Part of a small language model's weights.
Size: 9 layers, width 512, 8 heads of 64 (4 for keys and values), 38.7M parameters.
Architecture: RMSNorm before each block, rotary positions, biases on query, key and value, tied embeddings, normalized queries and keys.
Training: 2072M tokens, 7905 steps.
MLP neurons of a small language model. Each row is named by its layer, matrix (gate and up: input weights) and neuron, and shows model dimensions 32-159. Each number is 128 + 32 x the weight over its row's rms, rounded and kept within 0 to 255. Numbers have three digits each. A neuron's up and down rows have the sign that makes its largest values positive.
A block is one neuron, or neurons of one layer that tend to fire together. Before each block is what it responds to, as a language model described it from the Wikipedia text at the highest values.

Responds to: Buildings and their locations
L3.gate1103:091163087095118105154148127107122123106152116167137017126095161152115152061139113097107091148118101157134106134120090114148142160146115108144122128165142173177130132108075141135113157087119136145142168181148151140084123098126101154134130134130169133085138106101151127168154188100171189149079091134151129175085123094140115138123155090181113121105053084172142083086154152137140071135077
L3.up1103:170114129132110129083114124084180134127115148068126108147131185142169143091124159122113149117069105129120145101104080108175113117133129117113149171179138145174146107101117137149152143106117133117125159074125161162175115133153114100128116096098120106219174111173070144132064138138100142125153148121212138089171123138102096089069142190143211104115098145155102126037133167124099102109098

Responds to: Word-initial consonant fragments
L6.gate21:174166125101171108169140127138098109139151114128115136126138169086132143090099102154152137139120117051092169162108122097131141127100153066095095151129180137084136108116105163065102138191157108099055106199120163105098112168154101135220140138077137166064116175149232227119131171190133117060101124139136120139084104153108142089147108147075082152144157115117125108133184085113103120135092
L6.up21:083143148148128167182093130166104122125112140129170143155135171143139083070136141140095139148178121114125156136076136138109171141141122140154091152153140120102136083113125121096138172101109164116132207045092101123134094137217151149135111107085114106081141101086109116088141128078114093075093095101133094139102131103090112124130139169131117123120104091126114109117069181151149166095076
L6.gate437:101138126128141136148146194178157130088067143098154194106076140143131094139180090165152126136113114118102145111112147161044142094143087161145126129079164076110150168129129108130147045123136076085051086110132143181144136166118126156122168149095183057140186165140141124124134116151076118159120108118151095135124129124135076082066150103154138150096107155114079122075187144188131138119140
L6.up437:089106144108111152145173103117149105149089180094125168114124160138125098137165117136151157130109184131077147095172140132068094094122087158078162090129078098093178089111136095126116108144108056114098182176103150189138174146121170126122184157144182128162163128098104079128177128153078091164088119183101162056135139167163046118076112067144105108137112109144125092174153144168048113115109
L6.gate499:191120138084165134122103175150131123082127134176121108137206136110181133108077165127135122156061098172120098126075134077108140127106070168147139124150181073096150118126119131123116138161090115104066066154143165148125148126147093097061145167189174101077148096076165145136142136121071124118128147144095103135164134055074138097116138147121167194184131100122186096094131134104141180099155
L6.up499:110072172136125153164125184145173153098112109144132156041110129112139044149126154136065102161117131155183205174157072109085115112123169143130125117095133107098125104139073123155164146154156141087135095181131147170139130153155134138103166200148131145113067090096081134155175138143161102151078175090165053118110170142085111105139149137135140143109091118131170110086136104098102113079114
L6.gate558:065112155111195135107094139090052111122077126111091140143149098104160116164131179146128184131125097056142151126150127145107132143136074138105153144083096147135082133135161107129072114187167167097103130101141214152099167155101136140131128105152095109120171154140116096116112119147124147148047147130075128142103172178122140117090136119114122133088083166094069101132131135113093173121153
L6.up558:105153102147121140171096122087081091146099100127197124135139131136089068139143168103145146103073124071100134155112107170162170153130073143048118142152129170101166152128104144092087098081143179158178146154107062100129121187138029112104110157112131104097143174107130127161189119147137123109121142087129115114173091140148129145167108176135170124109118117114134145101133112135110098152088
L6.gate609:139122159190101180131159121092149135121173113109143079183133122143092131152105226210066118133108167147087176192134140075076151113112127130156147109101173109172120165092119179116234122096136136109134179117135113130166099115115185131149108127154179107185162111112172166154134100141159090031145151141167106126157214161076114070077137124137129160101151092130168173142105149193101156125127
L6.up609:095081150077124122112159107103140127148101110097150068098133074134152164088176138122105148159061094075110127137088185149103177118139129125095094136103161129149073133158131122103108211141128189126123100092116101151137135140180129124165102151142093050117118154081169158067124087142117120137110129148162208124104132097122156174095101177113144132176138127153127091141117113137157157070141
L6.gate836:109123167141159103181121171122100124161060128120118070117071156169091096163140128116093177129135173122046124090196127109118081142116087164195132143151137067192112086141144191122156149146156159080139157105088128132085132118077077140110117117097171098173147123127191168111071090147113146062117123167147142175100098143141104102164136134154138140098107130126109103166156172059120107143116
L6.up836:160183107143196121103164175189105106190086119169061106193123109136106138112145131106159110109155124172049160154086166103152122112100092117134187054158179132124175163154123201160124148129148168141143115140168109139126110104115131114120127141125165101169121077110125121068113116118088136083115112174149147147120125109167057149104140113123187095153150162108113060194140153105173111141104
L6.gate910:098154158151122134095132090143126153150101183111148117139120149157149171141095110091197044097154126140169161080102091098127154207106073183194157138106183136201098092099184099089100090112154106086112120116101101129131093128164102100103172142097192121149141105160120093125104156148226114128160105078089127085113163182059174113081173181116120162102175157101140085114133097191117190147108
L6.up910:099189070143033132139143175175124158153165098108129085134161149125155217118139151166158105165107159156118137120150177112132112132163109078104095143153117190214156126060152167115167133069166089179110158125170140134111099086117170198123146128155120145110102093120094080155117172136128096148076139144130160100180122141112136139146142112132115178089120103140104120164103162092145083166144
L6.gate930:131131112126119141127099116130139107130122149157130132167097122108125144130103087124124138074181103073109156190132139131103114136123106175118107142128115135152088179116158076149131091120129069131136085120094157152133157126153123105142118177114100132155155132111088146135152166126139151136131103081125107095176135087172081131000114134130097062116209123164106134107130152073135118107142
L6.up930:107178088132110146118126178188118127182164087107026151139106114119164185103154116079109147135191144148152161177082173161131167148137183091114091172142105112156150088107144122171152087207117135171073074169188103120171104105143148150103111192119155157132095113148132140172201049170137097118183185098148110111090120196133173129048062101145162094123104087170063159190086115150091143132151
L6.gate961:106081135151154123176118118139131117159054178154129099101085105139066151114150111211149160163156158150148171073117095095115142103147103114123187138106171111161113155100126137165109154102136097118143085078059154140133082159095063123115140168148169121110129151150122143127115097135093135165084143136156142140159123115127089108127094159090119088088132122170141097171174163136126135114091
L6.up961:065133107138160170179118133091142074119101142101144140111112179180158187135117194129136148130148081199128131130165145096118144123154080112082130080154140130125106143121173112183161108155135172141066137138054114142095166158152026088112110117209136101111145161157107099095136115136108136101159075144087116133125167123164114127135104178055141096137129113186123094170153134118136069108150
L6.gate1056:119123129120112151116193167107163092156097133150126132093107155153074095159149121150116161141161133161109138120049069067148139121086159105141119174178112125171108146154103153114142097037133115146136145074115178146101154196149072108050166127130164141100200180122102129157140124131129080146157078128150128182112163157180092013060091072203159079119149105147184163134132080109140164155063
L6.up1056:078112141163162154102110152138168100084096172159086172153104177154098109142096101127148120107103135176070140145136081123168143082087141170125130154092096118130139159089178162063095120145114085120097139137120149065061158209145113161151142111089172160118146172180137112112090121175174067130145087119131141176132135161121127109177092103154165160126109126152150108105169181122122147110202
L6.gate1099:119054176117145149145092128062157126094074182115076155099090072182135184144121149147114149143184144164087161158171134146096064104074103136104170151154108084048110108075181112164101140057117103046089122125085141113146150118144113099102188179056100138198112163115125132100126145125087213108125067141146116137159168152120120136115144120139141111121089156138123145128147104181117112180140
L6.up1099:229087123190159155146110052106177067125119148104068125126116177120148146073095131129135130146129135150136120091136109081148142116102060164141161086065142064170120191142164130166100150151134098104042127075109084106215154151108108064140166122187146091177166153121123092156140077160114061125115119108140090157162057122138131089091095121156092082173091138125081137104108143080083095114122
L6.gate1115:093148107203097134104111124116110137200079132127159118068088114127131166162148112119124146125150205109074136144122076160165133141126132119108156138101045089158105121142088128129118097134153108122088099128094140190055107187154046131076195144114167098106132168122121148136087112097139161158155124073108139084122096137091166115132116120099117181143172121133147068133079144123135127130083
L6.up1115:181130093134110106162103133176109134123167115066183144166116141184169153085168155064160105091090106144093143097135131113086116099099087070133175143082097143179178141131138100127090115132104144088140107144100107149142152131112154146152158120121150160125116102077142169148172124199090081144136143110158180100198138145134116115120126110124105110143159180134130168111123135128160099112146
L6.gate1149:174150131147117080160127175155102082116105135172144132116112107107107144156124099129106096140174118089166118091102112076135057114143136110119174104142112148114110108124113097145148142160143111117135094124099137131138119160147094170063108159129106111121121067191133185180103126175136117167082144153130121132112114077154117183108121114209121089143131134123117108148177088143156106118113
L6.up1149:111123129104110174106129079124102088107143122157168170170110125099115087129120143140114124146114129081123144109082150091075157119099112110124082079114137113127190104123096088139178163144148097112134123141168090145107097178138133157083181110130157165173091072100117126125139128102167157176143142171119105126123100107091112133140132095146154153175153155069127095074163119136143183144137
L6.gate1192:075112127128138127150055161097129140162065136177154168149153099130126176130162172123107172087122148121157069122120120080129140057078148148141128139096134166161166186093085109115078139150128178078145116124155140104109114101138169132139185157128156111164152160119148061081160097155090112119118134141158103137170176095069117120116084126156104203144190118140123129088136105086082180129138
L6.up1192:094139118108136119148085167136136089148072145136115139170095137077116125165118120068083117110183128075112139130107150170120110138119180101147142133142087143194118188190106108135094169118189124152188107116165141132154155126144118089127160120062113098156119140101133066148173116195118097129154135150097103154133146164134131119074126106160081100146099192142111146109133140123119135132153
L6.gate1287:077183151173103157168102145125104128158099132092099201175122102120136046159119092122108112167111114157086150122111140096129160157108072092128132106122174101141187113111177081118146111122198149114082067167122143141155132189108145079099196145112173135189156158070126143121154127177120204135129111151150117141124112137091069112054125119149096122123163144134103117115156124139212095147137
L6.up1287:134124147148134120069129145096150142106155097079077139127071126189178114129151107116165098094104149128115113127143132130108156164148112146186136097127141121108099143123156109161138136131146080073089100192140160177120112168185092145102207116178089101148107098122212131138120170146175067167176130132112174147173121118129084104080157162151090156099140054150146091182114052114091183142130
L6.gate1315:132179108149154185111119136074149166120114100163149153078152094147108157086148156096141083125180168133158160163090135137100150059158112105218185127076135095140153139141127155128116119121146117114127095133161123117134100114148081109138160109132130115125156150106211083162091108130131131118105106153194211142154100129167155079085140138142078096095116131140101108129220092175044161194109
L6.up1315:113128120153136122164075144115160136136186142116081117135161094131130131160137117164120182125111104133152080095115200170138124183094081107134119113063138128136127148133174103163090110149212133188079076150117137120132177110158131138127119122078077147124115106063093159147149158159140156092090068166145107154131192121120097117102149113087089140144105084168177085143156166114158102124147

Responds to: Word-initial capital fragments
L2.gate180:160144153146105133067155130189128129137109093136088117132106143098162113103158135191113128134144083104134151062108109117122149165096088181121124118166098148145130155178122134153143151209148117066092083085127204151163142174144117155101119115143117112041092116093099147134093122113119136081084163182128084077146168117155185132071155111122159112109157134188116110130104129135134081132142
L2.up180:115164106146097089023135113186166125140138142171048120124142119148115121104127140133183132138135122121175076162107158196140155093153161115177096071155101142145129133081165098163107108033090049099106066119126134144167156195089190143126131122090126170116130161178123115118146137167128133201138127074176193118125140157136101079091103127116068085141105179206145168111115148136131125121127
L2.gate615:116109138099104107035146156137051060148114098098128150086170145129150155103113147132136147132148131128106126162120177127154106128168088141130120123077062136174121150096174189158106186191106147140084127141129141132153207153135135091096136134149158195096157147118153126109144151150111148165126106078150132077155108092158166104124153121116099125156092137113066080088189126068108070132135
L2.up615:163102125125128103190148129180176086142141185149114092131127090072112120118163144131165111117135139135106097175076111141055185141197095135077194103081145124141125143138087148158118145097119132184137101099157145128199172081100149052097116100131148107163100102143179164137118132158118121152131140104163106145086144082098142063126146112091168115107151123138143131119102179090139120150158
L2.gate873:161149166105112144113137086122089106109108123099093103089167114076138086104104136149131197093168163103122092077136134147130096119152118146139165139084067181105234136112109132173123137110168168113146143162073092155105089102124177097116088144101105148096126039151155106123106059114130046136163156108097159085163141108134108122077035103168121103114172131186199166105143135092140145096139
L2.up873:105097100068149145095113143166117132119119080161107149162105096117093086109101133181107102102098110150103144143106071086111087147099135115144119113165096133092115107094086147140091091103159119205079173185089135113114141154150105083137129116150181067134072117143131149112111040129199097086115126127208177118168136105165110093147115101167194147174151124163149152159091079130097140164177
L2.gate1204:135151141143163085101137121134174131127167088111096179140122147131163179151092171153133064158104132163116104082132183065124196146143149161149118128093147173134078183213130138106133104107116148109102170091150173107171068147163134095111127151128179130141090147136157129090109052101157152132117110173146151135112096166099079118090168135134106132110152132187105161144088131086150135143129
L2.up1204:167128065055091129157147095119123132132076143172123154120108093127161110096153104155084135143156066082106060131125158144092081114127076183133178157098104099151142109109156114107105123154126090171104103148075133180149105109084143084136142161140090108109090177145208074183131148088129099067085137123148116037164131160099180126085190122118113055219103103177145083212100094131155121142115

Responds to: Sh-pieces and late-month days
L3.gate740:160078131114155165144130082163099128175061157133049121033141169116100154091148163105112146120134096096181184116156154105090108131120099120143093044158167121070080085141125105191158100137127103095113120111136180117119070093123127107131094120115150076067085115102145139160176174137136126158127136151110155178159118128127142175149104075101088137085108109116163110109159141049111137122034
L3.up740:164157041141132120101124140114137123156131095102107155108133157124140090113197089132080097122153114155102144119083140127109127158130027101184143124147195098053179156133141146157093085123157118129123141106109159189169158125115188102089090060147122057100122155133066171108175143123165115127093113167154146123167144139126241115109181074046163175165147128171118167122112129139132157138041